Weights of a small transformer language model: 2 heads of 128.
MLP neurons of a small language model. Each row is named by its layer, matrix (up: input weights; down: output weights) and neuron, and shows model dimensions 0-255. Each number is 500 + 40 x the weight over its row's rms, rounded and kept within 0 to 999. Numbers have three digits each.
After each neuron's rows, "fires after" lists the tokens most often just before its 100 highest values on Wikipedia text that the model never trained on.

L2.up880:452444467540580597599546529442473438555459563508492526547377530532565498491514434449497595440483474454500540490425532481502565489493526551566513496508480531516441561523483504469522535556514496523484484509493532427437515489532559526546525495540463530484483525566496486500548536430500570555489517539486481481453530509567500452614519496501441538459563529439481507524494484517486494474491520507500502590509414454529518475509473478521557418500504472546450455510552465474517568519537470493465534489508481431497497488497428476485504472463489521451509514536511544499451500443550533466447505477483485516459524403536499509540494604496511479517487505451452499515456509503537511446405566473541508501413455522445543499488519518558434538477461482440487505460442513499518438489509504
L2.down880:563463529532521529448419442492497532481554493483599472493468496371495534517477484477607540550539483502534451470463452525570504531493492535544498452483501473545439509533525523440545423519429528516416529503497515491508417511509518522468464493510447539513482483468518481529438510511449482487561537529488440542542532497462462538505513516517518484525570501499544494532515540481466517458494503401492494478479454504453559471570488516498543456505508587524505515549523480527481577462481439512437450437492504446477552498512539514544484493448523484440507566481425519511512516544557498461507514434505515511559567496471572552499488522508515542524428477427444465503540509501566544455482563520448465522526397564527555549468460464467489528459464509468498456470530504498486607399464561
fires after: " ", "\n", " |"

L2.up814:474475497512557537533486519479525504479484507515473526489422521543557479611537520506489537575496525487529490522465496493469512446592467457500512512429507447460478483556558499503510553446530483527460522489499486468465513504468530563531488532503469551500517527538483528514505496549491451447501497488530485463510520467499532535565426498490393475479472519452623465510492566509518448510510523510480531494553542503500453502507527526468467467435510436514537508587532554502502557526491522441415496476484491466492505548531504520511404523456466615479620466480557393490519498469596496515437556484439485531511516480537480537506572523464482492457465512494437464489507543381494423487545539473443467493455504454429418501530495441432491547439472511469527529483522476508553514568576492
L2.down814:491507564520467514507479515494436482441562593533501522539473482496523575537467592501519538478489491516442499530431524469558425503432489526555536508537595538531538547503472463448450416510532572429485492476529522503457552524499478497485447510547458527451544546473442452479529567450557485476465508553465441487529448488472485535570420483443478563485510517544443526529521467490580467484481506467466483522410498510543540439516474497511486537489566614510457478578507515503490556435537452503555483479432511534520504478513519457480453517480546561469500501506517492458479503502419550459538529508507549445473519533528525461501596491488496462458521431408530525379558492511544497545513527523532494495516484498500477536482442524470411506538456508453503429558524507522494468515475455
fires after: "\n", "-", "e", "ri"

L2.up224:483533479578519526458446548499490412436515499517479475439429473530486501479437535453536554501535476483580492464454550595525525500481467430505467445502535543482546510444486538489466508505479597490465520496532539488538567523512498505500571475526559497499568535451540459461508448457535481530511466563495595472508555455517460569567436438562538548523505511456562482532535509493505479546502479459464497498560505425519539426464561550537526487506566565505448437451504507481506515506499585431383451484525471509520524446515511447465413555544478501495460445457439524483529527524516463471462503469476404558511540480589482539536560490530499567469479486451517467480474507463493514505523448455476540465527468516478588541500456469518568508522518470480538498453502473476513524491543459
L2.down224:498476501509443551499515539467479468598455515472473446452486504514471462519461494406467529523493521503485546481466513481490542494470532429496416495489481510542504507532443565587517464449439543516518436514556529536472446573472436443457486443461538425405501497511526542463522492451532520500451514537506462483576484467468494435468447531525548489512467526514464421608479537482495503549546501508461526575467532512454513539496489505502483449496606451562470485555585511452480462482539543526464464470455583544444492518512506477502520476512487450485433503459489557553487476530529440516520452518528525531446466453521453511540476506500442513490511563576513536527552536520447514491551513491571504504482543521612530425507526520496437542477452521493487449519516539580547511471592567
fires after: " v", "-", ",", " /", " ("

L6.up827:523489466513484448498549465556497515428431456519462466432509484508448485494526515507467507521446512562524447515579541531424539559496541495556401454496531518539536469542463498440550514550470494518528443493460579474518501454463500472484481576509525484499549558549589512525455435528548514518496480439476513439454507497524487544478510404474514513560453512476477455501532548457409484443555525592467516511477483529510545511524486472522432494404519538428515535494572487518503474471380572426468421513509533467499526552579486417533490564528510489565526444445523485569505480469561543546471583431562502434523527457529520473503474496468554492509510514526497524500528457490510523528538494423496479484530532498481499507474552489545504495510555509522485463561474427497458496553541513
L6.down827:599514530608496498513487504482538542475473560453458480473538462500555514481537597521478512508456476566472501454533524487500540489530480491464524506511472471503483551570508438476574534419467532502519477474461483539481418544520525484497480475480492518492464510498584459546498400486523482493507515484510441495561513463520519467513532544467454482554534510474469461573563487470551581529481456514572574517527457463417539494504513510502551452477553515525470499509538489482490461478563522440513544515514546471532495545527536537438450466534525494493488548484444517502418511432403471498459434416569498518486464563472533529471533515442476526505526460435412507470503516455438516461626465585494429448489518463455499493478555489464443485572486517584533549460549511502469487439507493
fires after: " "

L2.up920:488540425548506509503495528453456521463478491506523499529484446516584530482509491428502539513554496447434508479532533546528514540450489517482515491441467498507510488552515485455460440524458475482471490460495504562516509474470490485508522546500536487496382541492511478580607522564450526460543463485564524446529477519553485464511550510462577559482538562488464591481528478461523510535478539509522507560530468423455410399521501483466483528523565426491506459498519430497526514483503459452535505500631491515492447464451443537480497570477545456527532494480481513507549505429500546490534542463456522525466556478526534478446492414440503501443574493506552399557451483532510518487496481463555492564445524448543509434496516517522493459565438523472556473556502504473465606463529505
L2.down920:590518472525478583525402463530457527506487477520471439546457539510469533493467431493490630528576494500507481498554505501491435526513477562513511440475484515555475537519514501492529490556442469497528507541479499483517570537440438540527438552398533455478503495514447491500438530519480452462527510482547519513537490450484508514487495509452534529496562507545488403507463500444518451500430561459534445510528521453486565497510507505512559538433569477506533485488494503539471533449469478537494497523537502494486472444550576581568547514481548436519412479444499514524374532463493448543479511504474574455585518454489522512452436449455489551442537460492526558478524509489471532548479531570527545500480528456443480479501473487495449473505517472569496461550492533443461585501560509
fires after: " =", " his", " her", "s", "\n", " His"

L2.up1008:495548475497503482503524519532509502558506526513479515515508448544485533503468535460514480470530501541546515447435554503525487514421457489550557478536512466505539488469521421522562394509390496431514476549484377535502485519479523489445546533522546429445406478493540466514501493492556442438519498554492475546431531573494474508542570436579501507477468472449480506520496465564498474509488535503395485461449468551484505472525496516543581526486568482534492533425527494556539450516463516475470479550493580622529420474520488488489460530535470463441481578485506459518459521534526474464518453480482541597497490488513546525462454472522509510545487486558522456422495496506487482520520469513502480519438531490574451527399480461492564533505471481503551484602488534559497500512512542
L2.down1008:510442420475566432470518444564471496417492490544478569538479579421574484530466512490506480526533399461477521495526537438506462439557489482467513450459426492499485546440476512503521555520563476523524512510517505552534486517547442542455476475527515472519475583477496491524468458449498489510537496489453535545460521468497441481476542462508520496516509467554435558572554513622531546532523579482486492457550446498460488494549514467561513438564436544471511446485538516495508467520464465585514503496556470542452518454440462504447457506539472491528523538506483491503482465432504535515542483465485559443476501402496543503527477533461522515477500507509542493444453505526588559507534516580448518499493541505520477446543526498539503520581494539474427482486487526489396377500482501
fires after: ")", " Sch", "),", ";", " F", " and"

L2.up855:529478491472496559462465502578480546456534512517578507499538548508545447518456477535559413561567547456488564463521468537480467409441488486560496494463554514547477486441558488512418540517420570485556501538570494523567522528441494482501491523523516471532518435508510532500468532499534492471534550531484530474511530524445523471512454532495472509509485471505475474513515477462530492483509415502478468558517504501507463542492467482519551519490487463499408460501534544540557614535462479569458522545396445525454602434446529509496505493551441489463525570548468470445495479472546495543470449504472516496526434524462554555401510525519467508489562473555471524434466532445462496531554484483459594542443534510479498468564549454497505492424484525470505467537427468495467541548546518
L2.down855:487461455479519579522429465497482527508483538527468433435493603511564533512557469500452525517466545612522460449465492507413561557490541479524534516524459518516476522477558479467526481467490577412534536508539487530476467543474520448455509478491489527459413509558520493446529463533503509502571478466443535492507464507510501555523532484534493488481488510487527490483483570496457541475458536449471431492548495513468455498518493552601523468520546499409535464487499490558498446495465511509571497411511562465464511534476469460562521560434583547505532469528466514496455497499544582477562471497491492415494502497419526486497503490522558442399582454541521506454496428526456491392472495551483554460485510524477572490516526533505484469472490537607538505508472455501447505461482485
fires after: " m", "'", " n", " M", "th", "at"

L2.up968:564502527514493505449494474482539470510533495502511570509579465546441493483489571443547455520502487510445500505501505457492493492525459505490528539546483495503462529592442506503444523523496530479492476483458478541546538507475539547456475436503478473421534431487479500517467485496459464432468543460546464510489527567519518480517481503533475463524543540513539502458525521496447486508474492482495458525468565484500527419490557489559620480436417572533501437548502413452549443451510517485549537518509501477488523520504509488463435472547539483533432526598513459490495452493513514502490542455406535516439512487431449517518539524463553528472492575446564458464428491516521582546531520454508532583460447375528530490494469509539544541480455614548556527488478477536475499474440601
L2.down968:488512435553490546481554492509505512531479457515464495450539487486444476445466450491519556484477495429423486496512503417486487559499483527460490503494455413479438504494483566463505557455453483560535538519425475475523483563577528491554518453517530504494519578512461491529528513434507540519545474461518478534569457540503447521538476637477541519465538584450561468480488558444564515551600483473462520490493500504554558491466474443539515576542500522535469498554447513447548413577488469457551553496539463401548553499434524517500498478468470490525475533513539466438513521555481414530494487522487525505544486524427409432462464505489473523587494475531546479526441523486500480514511494512492499477503528448522450447536507513528538494534495548539529453487424484533500432509509581
fires after: " M", " L", " W", "M", " S", " J"

L2.up434:520423492461489509498499527554516599464482527483542519400519487473442493432481496523494507532490516493539524540506528511524479538512472524504427473545478541541531486571487526528529478474443447504555443489487521551487521532505445576482528514485483523523537487542467449499343502506500545495505455466490569498485521485492512503533480570473442492462582590459431485502548525493550427412561451545564441474629475514495460435499465455485528472443517556569538505475472450566529466518507538465492438468562395465535504480525499509423542473473552496488526509415524551511538529494500507495558477516484592501480541448460521487490497459498465533470467551498495452456501507548464447497471514539489504514477446453450511520420559538528502550433546510511564456528475479520529511489529567
L2.down434:513487500498512561497498515518452486533516544523543447494516491425552466500482455512417519547503509530498518440475507484551529524525488509447492498529526469602513528502482439485463502415556461565571553489490457524498514472464488491537479537412472521512496557503472439497422476496439515521440546496614493567533567463504545565475474498530464505420557559576499504510442491554534473449548507531528485496511492504496454514501512548531491505451486515564460461413471493511463468529496590488554507497489491506523459567548435498511486463426506453532468456447505510544417590498515474558453477463484565452516420482436520518502503486519464538505495575455447476517510494497491562511414479543526509523509560498427538485422538484531558513540504528481555498504556480339515473474516460
fires after: " =", " is", " was", "ation"

L2.up604:454446556483461482493593500540441498464521481473553518551471609484509530460528538402521519559528455467424499484451483532428452473501507513492429482550492482527544502482511538521560489459475483483468510528491435481537574537422521499506524504452450533487442511429598437477454452467454534514443522566568516424496529491435521468487442475446488462391470535543480511443448506553544581492572462510520521487519466540516505508545590533538478497455513450508528482538494468479444500484428459534574436486568487533460540433523495454533489502534525451459522491559478518482494543565593482541494517459506482511491554545498514520564527469585511470540509512498479501567514507513496521496506477429505488546497566441550486566547487538485522451448463514567513538541483509453533510502472481
L2.down604:468478509472512516438522502516536437473502421476451490480541508598509551516521606537518534495521486482534471489505539497495521538503490494478472548473542441513540599534556385474554486543543533465509535493506542389518482537516468545509510427456466500501504577519564584426471450506542460492519523495488456545482461523485491483470507516469499527503496439472580507474515435448480493494512551466485524489575552428503502483472392496529531406567480508481461552466488484449495442507424500501513507465483539426499493448530528474498465460548492482438423548542488519498616492506504475462525484477578502514507555578579515471488445503525546541524502492538552571493499513476514436531518487411473471456588544478409457545522493451490525539505451528490492538516460522519458485532460494
fires after: "-", " in", " out", " Out", "er", " Arch"

L2.up96:495468535436452526463589480533553492392496544492492500478470467494508466426515575456462475448553559504483541492451579539466479502496440478517421449433521519510478571487561471425546527480527463572539482509481434541533537536455581471477490465515508479527494515514445503599478556477450454509504552473551511510520503444467554471556468414519497501483522520498535477475566582547506530489452511446480495491499482503494439460409479517542508474526489492490471496520480463510516467464537510529466462536544457578501558633518416456526462537573503496530461466515429457472518501469523478468570512528532489521501521518501490461473518555433534598510534547496498433420503460524497525487491500483605463530477462542499433547486453464484515490469491547549479562527452575507500504484535486
L2.down96:439532449459489546422539527524561475503417514502469566504524512530490465527587563489435472517538510476531486507532607515510428557524449483509498503534510442540530489528428516555508466554476527479447481510474549543446513453524490477481473426478531515473571460548498496525499506510431479457492513461526584529490487477539559442464526502517553557453431549482477399471495471515464483528474496490531557542523526545527566511414494478503529538503541496525562540509514489553437564460535507456502449459477453479493441505458494459550453445480486498508547455513518520428461528545527407488535460459532532455540523485517517441534433464421553544500435526447487521487503533547479509480454432579539559543523464564558500507520498480479511528506506529531473478497510583426510389474494581
fires after: " F", " f", " J", " j", " Q"

L6.up561:465521482461556520526537488510483547511497416496526474446479546566503476532507527433536543516433457539534561487519486510473565553541574539532511521485511466472447474450469447492528491546376446520444561493544494500534535615465570556598489448514442506460428414523523486509501557439507542490478490507537514569523443446497474457507479510571537562484466447448534556448491498472520526478583540452535461448452553529466463502468515510483467462427479519439461460484475456457488507548451404463511556549532571521452490462472520517472547510485517465536440468480528507472447486525550567503512517524523521512486482539498491537526475514491478469516491485456493432475518478519529489533460555547494415459531408506518473504477532523508462516542471520516536444531525506565576412479562547
L6.down561:447502485486519508442547517510530468531454511469529549508601487447476472514521527498553483485505504504437546572531528482487570533564493500505497578507455495445487401508490550440454524417420433489431520478530496461504456480501477554521589415494478551467537514511517465591573420508461521479531480426570471505510478484536468435479506439470512549576542531473553498418527551508472457613509497532522554485441488479526537496462535570475466510519473466517477482467399489475438564512519495507483460477511483557485606570475437542535467484495478512445460489563507517394504528520508494496457457462486469498516391515470520542482511502542507497452487479518532518484556489590493476444553522501524509498523478468522465530500492582516503499540497461525481514524508556454446563487501520
fires after: "1", " ", " the", "or", "hen"

L2.up56:512484552497476528508542507510473465601501502468480497486605493514484548450549497465435550502534447542478480545465612502476507540517472407509492549465507516421478476478524539447566435482447508536491491510508498488581507497508548512464503523502450459488509485457447394485414495543611544510554500559454461588457482505529546514512603449525588439574463416479496463524525578533504499443515501532571479460443529432554504443497497467524437519498509454497518528448501555425476527518565477488531457499548496498595501491473518462492542497485565471500608542502493533503537458471542509519506538512466440495474510496550422539501564479490539512495504536510447558468515520518516503456468506525471502509471508524483515410449524500516451544489463501503542539476499485491492462556534436
L2.down56:547463531539527578581514478570568571598511486458446494502482511575469466520510523513453481492536510518488506594469484543505470523490556547500493536555554457482441437386507481503518479498549490546511481569507486481555382491515561467544492464490426494457463492481481412452529537579549484504490496566493465499509527478542444468417471523491487451467450504514446511523515497501508462465474484464481460455548513496450548531508495488454495421472460552524516548556465467488516519466516518503475557459471520558520532511491496436515491468433456496496583508589483449438489495502475502467489564578443439507508533500437524528451521576489505443453438440484530539535545567522522554518466469477482587548477535525479479514441560495435501479507468505519515488464478501480509571536405458
fires after: "2", " the", " p", "1", "-"

L2.up451:462522534506443515488504485445481499453469476446481483507474472516476610506539584483482524519504419536501441461531566486565483517495503452557462483515467459449517456464500474464565444526508497512537528531504490471475529490464530453540547430538585522505535620478545520456454524538534431557574526561453465526457559501517449561568482507478466501572480503516497456453506424570451512519466488457499487531486557468503467508498516518422450517495488500479480478499498446568472463456517575504535412396459435485538477523477491471473541515505472478532459487475558543539502500463502479600422544524506478513433583480535621570499524486499463522433428504549512480516520505450491470573545460505538514528466491564471479544454528477519501526493509477521572510526483442533506537536505428
L2.down451:524449505490507506570585469492544492473438509542470558500559527475589500475490554597501539483460504515518475374529448530447457507500427505442519482585460483432493474471490534515482529575494507477451505479507461520535412495413516496501497503508501515501463494585481566454483567476500545512508507473468507538483530539495497501524482476528472563481535502490438513516509525458465530530469500502479528482470509450444430461537537465499526565508455445450530483490509462522490481488497476504553458521464484547446521519460505482559462507595547421499509523426454504565540506490499463505528483619494558497501631533395501530528497492487456501450522496527481461524486474522488570528477548531477518473449451490571461574559516426547531558512532575428442527470486570501470451518458550
fires after: ",", ")", " Cl"

L6.up616:488503484488531501499541552517526528491469565469547531531462501525464567541532451504497558511519454533499477478536484554507580502467485480506482508501528472546442419550512523480385498561458531545570489589471515457554513507453440511528481521574573447595550511413538500529467626492548498461558523497505543493515523454487491495512488448451472410518415461501528442445523471511460556496428475538549530495499460495501517517457474472487620571486495541519494465460468491490510461460476494460426567478564522551477483426446532505519509509511593494479462518460463511503530430457528497471539517475541535536475504514464497493473481452457455463521496477495539502522463500444465513523526559546497435422515515498535495481444455504518511532441422549451554479480503431598461475466512559
L6.down616:524467457574512516553514503466542446527435515516524509515583437522482443577499458454507536482436485492519419546487560520547501522514574488523493501510526477584514518469468577542528568395556489411593454462404448387535498559517421517499481529477528483558521541494486498540500556465480490535479542523470485520508460498540432457486496491476453465397479565532445526518543523510493531551483488504469484476524489512497500506490542475511467511433472408521541499535540520516489445521507504547495452500515526515449473565513516484480439497440443468467518542430513562507548454550426417499496509524528537426515540502514474461497546541448583467501438492452497485502538498525508560540461476424507442484434497531477500523507547475449496456526508559560527470482531552495499571528497557
fires after: " "

L2.up756:472483488495476503471459472539406475435524481490525525477490482488546559398495494475474502501561501450534494547409559432472551539460516523495541542543521529483480496444509477538483437525429514482538463494507484488475523513546524579589483507510453484563491424538506529469489550457485512497505509496523379482498481514518452437517449479514536484508523412551484482464532502493563449478514492516485487430461558575564525585470440487588475553541569463479533460522468404506580426494504572476534571484491495425466545461493492457556538536441492425521486493573497503510561502500547490409467491599538476561458468548571525576456508508508526525435446528565537491470466500510470435478498525517486533502489473506515505480487495492512503515539518480542503433525539485471519556479542446
L2.down756:515490471526450464463541478479491537500497479447486553509490499476495516551488525543471516536559520599477462528498516467454438555489557464467483539477555468502499474481581556451504501478561514536503487492462461562498499464484605536522500478520518525466553502500518508488488487541483563540455458471394530454457468504550475493469533498557482438507521461575503535538438427473475447507426482553532535548471533463536545462526556537488507469530428551425473444460463494487475460424528529446494533477481513493445427439554584529497606493470525518525517495474438545526435463479577505535615495382532531442529479554479512486509505518478446443532537523532542502479455577512485442493466483494488539433458494547445503460563510432524457583480566511509509504542529471514558521477534472
fires after: " H", " B", " R", " P", "B"

L2.up562:518486526514553482521385577464434521503453529498503539573556507568546556499509527433525508531512482410489436530444493447568472465495511479570476472488478491429511534456446557420474437444535526517518545481492444519442580527513504562532511539495519485496506498488506446528411594436493512446474439505500544465460451434492433597521529450528532478560574505454471498561486476569484525499522499572472496447540508521524455507500556486554498514473518518469510503563504507502442484475512553520516444496467521499503488521490486504555534502510459475471483487488463462517448425557464512509496493435496551506522530508479516496536441560466516516489533520498470469555500501544539443542523447475562449519502506528457519579485504567462510496376501512540494535552404381543526496525472539
L2.down562:429580482526505558491491547468520480490505511504476505545505454543570501491534471486595548436515557411501490482505489440472502525477473509469502488514493491518520585467457494422501529422550583610559480465466490471511529515551518464527478478471522531522490545526519437508459462508545519552481518500559556558515519529480505451489513543515479454472558469515471509510488505507511504480525559491522546450500480486461496515522568466513458499474564438504463476419556523520482524555492435515607470500521537452519524476510489521460563508515406524520461469534441527499472564502441471471522484461508553510449467537574512486512473547378397408450477487513455476591472496463484553537526533405493444468484517537519558454553535480547485507496426465586469487501576498468428462511482527
fires after: "\n"

L2.up535:556509499493493545496503515541463514565511477467494582517459498492491585514464425456461443488556559479483518585542470491531489511511507513542531477453473549522620560526508491445542489471480460477550490513509474475570529482486448509491487502489433459519431522563435564438538507441438476464557532529486440458433472496490526526541536450517518494463490475556467504492549479485482535511550467467473514446576498459583457566542537515469525500533500520456566439520439527481496489505526527530524446454495452449493560522495547510465607463505526577534466501490591443483536493506566539496460483526437370496453469511581551466531556508451509502433598525481533545459456531501434422529494475514485507472537527474468511482463484475527452489455554478490493438524471482519446499477428491
L2.down535:489585399514510508594550482464419531497489504544481531480497503440558485530533454507496524452504504509492446543475489454530502550498459495496509473549495455425484493495501494532449496490564538517479542473429548504481475488496520465449483545486524568525502505443576503542519501502454513539518556494509464459555566489487452523507522514485608476442478384439532436449545517410569503551517527507512509535531521547438456576490518523387486494480535514427475517518526492461488453489509533488434456509537484465509499519519475518488458548554508510467533484489501454518433540465506581491565529556500522423458525495474463536508535513516478506497494496439496583497470411471537603487514474477556523488493441529379516477593477551495497498493460513513512506514520455591431543430437504
fires after: "\n", " (", " B", " M", " P", " m"

L2.up938:560555527490497575536538475453531485398510547426486485534502430573472428471452489500492433515577421493456569448442520560473603447527503537493470532455567447460482505496497511549566554519517459546521498540475582536548414554522554482538504487530539492508474515493516504465516517489508483491498523493522460495454449501461514531529470456552496539465517463474557499522422425440493482506458484522554480528519555487525461466481538549401500497509517487445487486505623439507473556456558481464554484505582559440516499554452493492508507493502475485506472463451482492535476553523527496484464563537496464525484509476529466442535405524552486480430551500509521499477578501500522449551463462515569483496470452463447500458530490446548471526482535527571452510488533528470412451559503531
L2.down938:506460474534448543513546503540551584534475491480456454495485497488446484580431568455508471475503537487431497464478518622483530551522490553521412510509548499520559494511531480458483488473422508438541450541549479540442436486517489511470450541516546557486508481487456458489532469517516559593525442451466437511483453506443511421489551492492461493519549527465583502545499512510464443492486494509608452507483504501540500450490556495467476469472532453522477541505539482474481545495486540515612527527470510528477459481568482554581468491480582425464503515557457547505488547453544508546495506463468451449448548501476447442556400435507439507522515564555487531537463495500521519508511471503461550577471498504487478481494511462461521465543510539497523495447617545418473482515472497
fires after: ",", " L", "x", "D", " br", " l"

L6.up224:500470509500566559446522399504542490463462451529533477479554468542506507530487498474462481428468545491572548509528566554473435492425524486503543474515556456395487470482498468498507517504542485473551442440448521496506510460451540482558503492491480481503454510513530495428512512474484548480537497559487566442467471537575459490527493488539461383576522406488486484559566476512511480486514561438506447563456457482539487493553575508598503477553480526559473521494456487490545529456468604496463501493535530524518459491530512526423529518545509525519508551453556506474488467484576553438402541518551423498396493513536499571492532460467512484479421503439414480492568465512565529559443498481462533513538479483545443504522471552514502520522461489483496477507530501517520507475526520
L6.down224:549496484493501515482491555545467480539494476496558504558514461476462546478479486505563539491519461508530480598493472582503530551501466532461478484510490563475584471531493522573441475506484503532526526484556501517466493461416604484455464525453536488512489498461500494482490513546522545463549498499488444500488537466447477520518505437512493534486496344558497513508494429458582480511487500483484470518559509503486567475474488417500506501458516490497506558427495468659507549529481439545490517452490481503500471454482526468487532495427534425529468471489495532541446417570468502420472514538486462485442545522519488499522448531536436516512563458508522571501460466488506578524537419536517524478445503563511514517450462428463477548457621438521461533469500501534438481490565537
fires after: " |", "-", ",", "US", " and"

L6.up442:465567551504466584571514619535562483489405493515423552471444471442453455483509432497530569534490471502506504493474455440524552515463497531436463515459488496484434541476498486448457556536447523490583494485533545502527501471468474443514460476520429542501522501526446448515476483483526507496475473512430530468520460417519540522533550480542526570516534504453459573468506506489534496450564463511511533486511530529494498478471503494472480496483474509560563495496437508472431497566463494486451574417570447591433440500432521569505460546471496519463521515552516525495513490475573467490542495559557502458557527450388552513521527446531453496452477549495477572494523468415487479504482433523496497499448518483467460527523543534473549483521489554458559515488542491571521518510576511
L6.down442:521474497457417508469504538494562473504444510500478512548551432471438449547491510564437481457550533535454567538492487485521491556513467495444521489536502474470559567478512523487448591520415515508495538509551526385481518538545461509486516450503495498546488519499514485564494449479540467501539536494536494408474538517453540488492584485427507532529534558453431449520553455488493534472509431507491483429549520540465403517522460503550442582493574492472509446481508546493459493544502499589470512486529439491514500498548501521476531436480537483469515507489527478547446455484489483416538513503511541506557457546494435473515540505448430529474539541586497503501490444509541533562427506519491533501521509455535549419406550492475458507482546524534468500467577451538419477457517586
fires after: " f", " F", "f", "\n", " w", " n"

L2.up616:505533506505492555442488518506498509540447502505517482477478446545444502525481490472431480510517496505500499513583519487569506465579498457574539533409486563506497422486540520494478475506515554481445498436472436479488489498525517527464536503491514490565485474585490397496483508422465468495525520510538560490564494548529468528533518515521512474428518522544481459488442577519453541499500531521465485572458513513447487477564469479618576464509472507522479482441496471450471466521535533448449455563496562545529615466507467415484584500553535512469516525445560584504463564523440545394578533478448497440456468533498501481494417460502467483462517486444480559497454518471579506498510489518506470455522449468518525525512457490424537493473539458492432549438494480494507492563542547
L2.down616:480430545491509490525511376564526505532512519455472553480522570521539512450480487536529491496446495495490497508501506509506498486520430536485442497523519512567479493474533517540457493553523458493462509497443572555463543441523556536528522515527571536495549460399514490531529465483450498485519520481548445559427469417443582471471482492409389454467540491502502555510561501527535476531514521576464522524437473454570553530483498537506463553506454538563497522537544516497456467455531478525510528528471493529505481550525487505471495445466515455559520533555527513560595478552585529494452450488520471497517488536524466474414483539483538491478518483509574509508451489473471476509439555443503491433497470523495563416423504489510457502542479466537482458475435493564441399440522410
fires after: "-", ":", "in", "/", "2"

L2.up370:484511515537536462454478478548487453502539493489467501394462517524516494490434593531508469510546480487453457516461534484432498529446474561554492521537522501497470555497528461482451591539464543449510454543512540485473468501491486507479532493519514479556405575443487448500508606533480560491544506504488550495529480453491465541560531472472439482420515524553505463488443460580497507515477426477540510464554511598517518491533502510498481475491482470558614531473511480486500466525535523495501513506441503535497533512464543470509518508538555536541514524486492453571469426451540405551539465545521505534431445487497445550549496492474595504486491505481460473479451459432532460530393471472494482493438512529537493543511591518538578422518448514525470612462453537542455509468470527
L2.down370:521518496485525484483568580543456530480509486507515537459531551448432509499494539524503498508484492453461500586482510495461520417474545553501491482608496454494581498497455473511543562578472519481448596499514517475569518506482535441483488512429451468464506486459520485475490584521532554511469555451461508467439510574518445537509508473494444476414526515484543448513472528478508559511444517466505487513511513500449476473500492554481456488524530505491507571462525565497476527509504473496507483527471459518495506458485472537525508504559417580497440511468475496395383436533483444507504517500529549572540513552486472470522469475425550505541498476562514443502470551539429522533511569422553547450456508540489495559464445421503476420537528500568571538501532395526492440483535526
fires after: " W", " S", " w", " com", " g"

L2.up326:509479541511572440431516501489467528526473549458487546530507558518439562494496488534499519465503443491468575513493533504467526500552491468497505487479526531506594517499560556425561474500435542491492539567454501481496502525516534423488528490512543499491494475581479481462492557547563510482478471453540418474478593405511490466497539472462452471487485490522583521449474483529467515477463505450473449414483478477526505579437531542462465477568561452504518466494524480488555524491453484516459466440497444479485506414406427407519478499547551553433506442522612473564499504549492439503477511448514538472514563520514471447565506518556460465580542542518545534465477475530516538521457455509453503542474534492498501499500590463485485563503482467581559538445547506525439471515492476
L2.down326:451498481477528412487531503499437531521469504499558580503443509506520507476594485489486492496553518506516516440499569445547530488535504474437481512572540457520485543542542511444504546547515495515519444527491424508490459528509445480436492564511597508502446493524481468464474440557578452536450501497599581547544531416451502538540609533520539495457436439541532488468554441517517413583434481507498439492509541546516505522483464509475444443521505520473529464514515539461517439504498570458442488589523482504476499515536563486594526493505532487526504546450504497450492478451506539478477518434590521491490481471486487450500477561512493500507477475477519480552536517502537513487531520567493525491484473489447549458469474479528438442498503453483433510461416443497429579548500425
fires after: " B", " R", " Gr", " S", " N", " Ar"

L6.up774:551450513553452445402439470552516436538557561498551457487495504549514475482509486498587495520514450496538520574419410505551474486446461555513470492505542515464511497541488534496507521568501499523431463505535539520559502471481393529508471496487512533516493494559556475572462410498474553478513509500463512479448501542458531510449567441549468571459468533469480481531504491510533423445518429490535538443512450517501505452512526393522501497510457453512512528529461439425441485563460531548637448432526470509491547539540450490501554494513501464443493538437538535483453540533569432479483556498467508479509455521516584517531461481482501577486529568540476483511502553504534490488477526595462500512504559528520431529465472512480458456493492493499459517522494471457459543505492543
L6.down774:487515535520480463454517481424496488492518514422544457467512495512531493455511559523443555519543512533579512548476525508487430517400491544584524553541503499497555513443528487485505519537572495461500519521403513558511484571501522453518632525518572501541484504445487549500513505524488460514583508495505486497506575472484493525513506523523416455461438522431488490500403575481449563481466500500534498522566462507473484472498472473500518477511404520535471583464471539486517423468452484508483496556520472522441513443464481545518523489466484473493492552521484491528498539519477528443502501516474523524445498507481479464451554516493516423536453441434516459495492526462553522537486412501483458560632501512502446520511429426508535572505500496491382565583481545460502525477540529
fires after: " as", "0", " a", " was", " is"